From a checkpoint of a small transformer trained on Wikipedia.
Size: 10 layers, width 384, 4 heads of 128, MLP 1536 squared ReLU, 26M parameters.
Architecture: rotary positions, no biases in attention or MLP, untied embeddings.
Training: 847M tokens, 2818 steps.
MLP neurons of a small language model. Each row is named by its layer, matrix (up: input weights; down: output weights) and neuron, and shows model dimensions 160-351. Each number is 128 + 24 x the weight over its row's rms, rounded and kept within 0 to 255. Numbers have three digits each.
After each neuron's rows, "fires after" lists the tokens most often just before its 100 highest values on Wikipedia text that the model never trained on.

L3.up1514:140150106117127126160120151139120074119100150147136130139138124088109143130175160152145143122151102141136120111100098129162120128134150112158120133110162139149161143159113114144148099132124141091144077092143145085087119086109137128120106125112127134135146142155126114110112121137147138170156148151129121109127128094134138093128119140173101164152126137120111135096111128123194121120105143117131174114169081120130143143088138086187137147124137116150146103115118114171151184136127135124108125121136133121075114124163140144125104112121118134099102158066075099158124164150147145139
L3.down1514:117151170112143078095166120123136121155076148130124115137127076171127106111085134139155121134112168133122118147147159134100139081177113120126141091171119075125084158108142113110120150127078164135112114115140087132081124124104110127154115111128086160136117202131107138115062153138116161098140152159098168104125100132061158128135147120118151117106119160148089111117169149164104121156114136146120116128107131156121128119138138150070152145100104148126091106127085146130101137158164146117157154144107141136145151133115106125172095175128120107140157120197129164103136098123131112115
fires after: "2", " |", "*", " | –"

L2.up1506:092107118121096119133116161121106114112109081133097139104126102121113133128103151143110118115137136113131061071091151141168136154128159124127119113134131136113154122201127117120149117116118149137133136186059101127124113113140129113127153125088124096115127124155165166103150143057128124103121169095140110130073125133105132113144111085158109131172131154164129152132160131115181134117104148093144109151141166144096139127124147117133095137143118153128077127137139122129133163136095119135137152133112167134139108144178062148127138113130160108128136143122155115114119170117139140136
L2.down1506:146143093102113110139138165182114121152136143128132120126164150142075081149133145121141129162120122139161126092091155129141147124151150140118110121093117123076134123117128137144154100142145110166160107122134105198112140101104075137101177144113104099119104123113110089145175111142129161132163127102138138087186133091151097092142119113136110180110105120085123122132105133113151175163099140106090100119117164128146129137127135111092127114146096163150100142163120153104117144094106135103127138106173113125138162131117066147129138093125117119093145143122132135148122156178153104135
fires after: " the", " The", ", the", "The", "port"

L6.up273:077091173115116121136117151115131142123134076135125123138116133083109174166126127155127122097186160113085123089155157189144128129133131177102160119142124100108122125161122109114106166138106060161119177127119099073121102129112092125107150120110136150133134165119156134130110154137102131105145158154139094135161147106148102129142099116133118157108184150099089134151159106140136104124109093141158166136159132092111132160129123103149150142160115128118132130124144100123105153148076085138097121153162125129090117076111141141124118129110132131146153114130152180107155111159064128135
L6.down273:149104134118121133094120122122114140142117094127089120108170118087161161102111129135117132122149101159141124136126131046128114137105137111087097144138155171128122162119149146146107129168101170132128108107147181059145103126162145099159108125167153084171141130140109108139130106108133133180141097177084086141152150139117108111137140164132155141112059122152144096124139140155137121150152109110121122137121150141112159129115132134128144109133122099122160126167103134151123084132108087163141163123116098109133097157166095143107131130095116112113104158102138131166126140163093143148
fires after: " |", " | S"

L6.up894:123114114117141128131165134098138157160158124162127133129149096137132164137152109084140120148153158123134124165096129100133106119123144080112164152129099093104127132118162112139142131118083155119149121061129107172145110118123141083093142132126156137132146134121101085120152132155094144131099108066129158092115091142097135142102099098115130152127165147097104144104182140143159118088189135183105116157172136162127172118154127105115136126180148123101122121096128152138121102125134123113126118216170172099083141062124129125141148115092139158137117141121122139140096142143134095140
L6.down894:093131152160093165149138122126127104137173157108174112145126109129102131132119099195141109165118102115071133086109110118074104106144123112137132126117114089084130103112130122140112186128126121119134148133125122117138140118095119105092099102089120105101126144148145122134167094116151128144149112134141113102147139085182169090119099157127091129102070129141128087112135138137144106138104139136116100149100163129121149151135146133159103177105099113143125108108107096115118130111125157117125111119096111119138131135122100131136110167123132131155074123163132135088157140092115187133
fires after: " | ", ") | ", "100", " $", "."

L3.up34:099102153090120118132113130110097112139128104058093096128182127116099158131125158125107131131156135121133135162148098140136120141107061140092095159122134165126107153125144101128146126119114143152153109136142153087095151129167122147137079097131115138157105147081130139157144126087130129149140137136156109109139159122169106131177108098153142091155116096132107150114128105094115140070130156121151139151085105177155141080093113113094143113141121150082135094151131112130161166126138138120133154122114138082156125114069140143163141084099107147119102105086139197153138127148130154104
L3.down34:112129134197124155062105119152092144108135069174108165064114119166128128090122142108150140144116154117080060142124118138108110138128100145147085119142083111111147138123113139145135144129125158091102120131115117100151132119099150089130138134097106166118149117128187123094123172106119134130093124171108170136118081113129148153138172161118103125164142088095124117119141098166143101092108114106108096152128136146115121126078147167089132078105150108160155145077126115127156139120156143148123082134053132141117122150158148151135094150137113139138139119074100126131114093095141142108
fires after: ".", "+"

L2.up716:130143133092136169153081136109131106146114120095145122132117139100136161133140137126105084084096165094145115107113152172126159155093115117184111125113155177121106114122118123162116177127116169136118135118144142101128113137100136104134104098082110132150089138098158141127151135132098119149127148131106113134138174120116147166122104110172101143116146108124151100148157092101141164125114126106090115138131085150152151189125160132150160148131089153161112112047184131142159097165171130131092104111118089158133119165079123161130146145114148113145118132121119106120132119163156145154
L2.down716:120128116122166118108123142141130097126167128148087109116158085093156092088167133132126124169154109116105124161130090103102140094129173071141137155141126128108123108148113128082149099165123095129154118152128109069114130123148161152142171146126107158153106120139144133103165159166130148138135132142132143122130130118155083133109155117136146136103142089123135111108091109097159148151145141162168099113144142140161098104125125159145173153141126101106066150133095144131112113120105136132178142127078161089163128123128118144128102101099156122095133126123131120097144173134151133157
fires after: "1", "0", "2", "-f"

L6.up810:095144128152147120126145139112122108141123139188144110119095111124140118102096153119120136148108112085093136135119124185108126139162145151096113156085130146186112102135129121107157145130127141110142158143128118163124175119133160159093138159117124101147135161170107111136042136133148147141148143120131166146107129125110145090097128123091142104159149141123139146133081079159143143103126131129132130110144114149082130134159124121121124137126140125156112139144151120148149081148143134148139125131110121096069105129144110151170144136167119151178114120124127129104122152155136116146
L6.down810:145095090077132135147121126107091129180133123124132115110130114128141102116156089129140152108129115149101088161130130101136111174094136090113131110148125170112104159132101135157115096094110145167096113139159121104135109170129128120169102098107129173140118124148113147137159127079162148106101114097117098123132138120106140107140108094093090116078103095140134096120133118095139149090121136161134107148120118107090117138145132144134167141115136125186111128100130148114123141129146141087135123164135129108084201110105127120087130167149140142138126173149139083140129135136139111151
fires after: ".", "  "

L3.up1405:095098117093122176104144159109070107110123125173109122097152091157105124170139159134110079148093171099116110131095163163127129141080154146140111121150117183137153147152186133096106102098163143147109153133132072121131125142122120142122131153126110110121090125155123112124163138151126144165131131117096143161118109112113134124121125114107087108168122144102130164109105137116126102114130112177119155134139128164110148150092151115107157120154131166095140123119119123155056149140086165157125107153123133120135101121147078131134114066130162101120103137138134092103143151157106121142
L3.down1405:135099145137111118124152119134095112103130109174120132128116153143150105140114146145123105153105127102134115094152119130110073136133174109124114103120133120167156117100154107085138113123108125111147114152105165161104149139112096134127195109139077140118115103149141118131149119084100134121132142149126142101119153110136126127108174130144104103125131116120149081145117124160143110146171143176117144120104146093140131115082110111152129126135115097143137135127131110124100179124124149110115135168113140126151140151122147193090134129132138080095081104111127103110123186137124151085
fires after: " The", " the", ", the", " of the", "The", " restaur"

L3.up207:088135135110084142128105150091070124123108106124119141162119115164112120118149128133167127181145084101168166128140081141157188136092134106139165151154094117156136089136122104148130104124128152154126102131130107112152145137123131154156120094135109143086116121120098137117126100113166119119141118160081150121095145131153139140157078131154110110113105144171145125127138132113155131143139143109117111131145114164124139135094118160088142169105119145108128158099167094126118151161103169124119108148099148116100147139129083136156144134065098117164099130129158112127097120143142148098
L3.down207:139138171151128128099114110102112127108099127122125118155144134156139114092125112093119155115130112096111111079135118138088124108095123137110148164142132139118164081117128150048153084099162122128080129118124193161136125105117135110163110183116157132168152186117153119106118179122141110103099097096132097131097121142131129161132117138141082153138165151158090115155142116107139123119087163116116129138135123104160149166161101128142103101141186133182146175133121130123097127107136147140102124128132133132116155106157108126163139102133114109080139130153121149130120168150123149145
fires after: ", ", " March ", " August ", " October ", " September "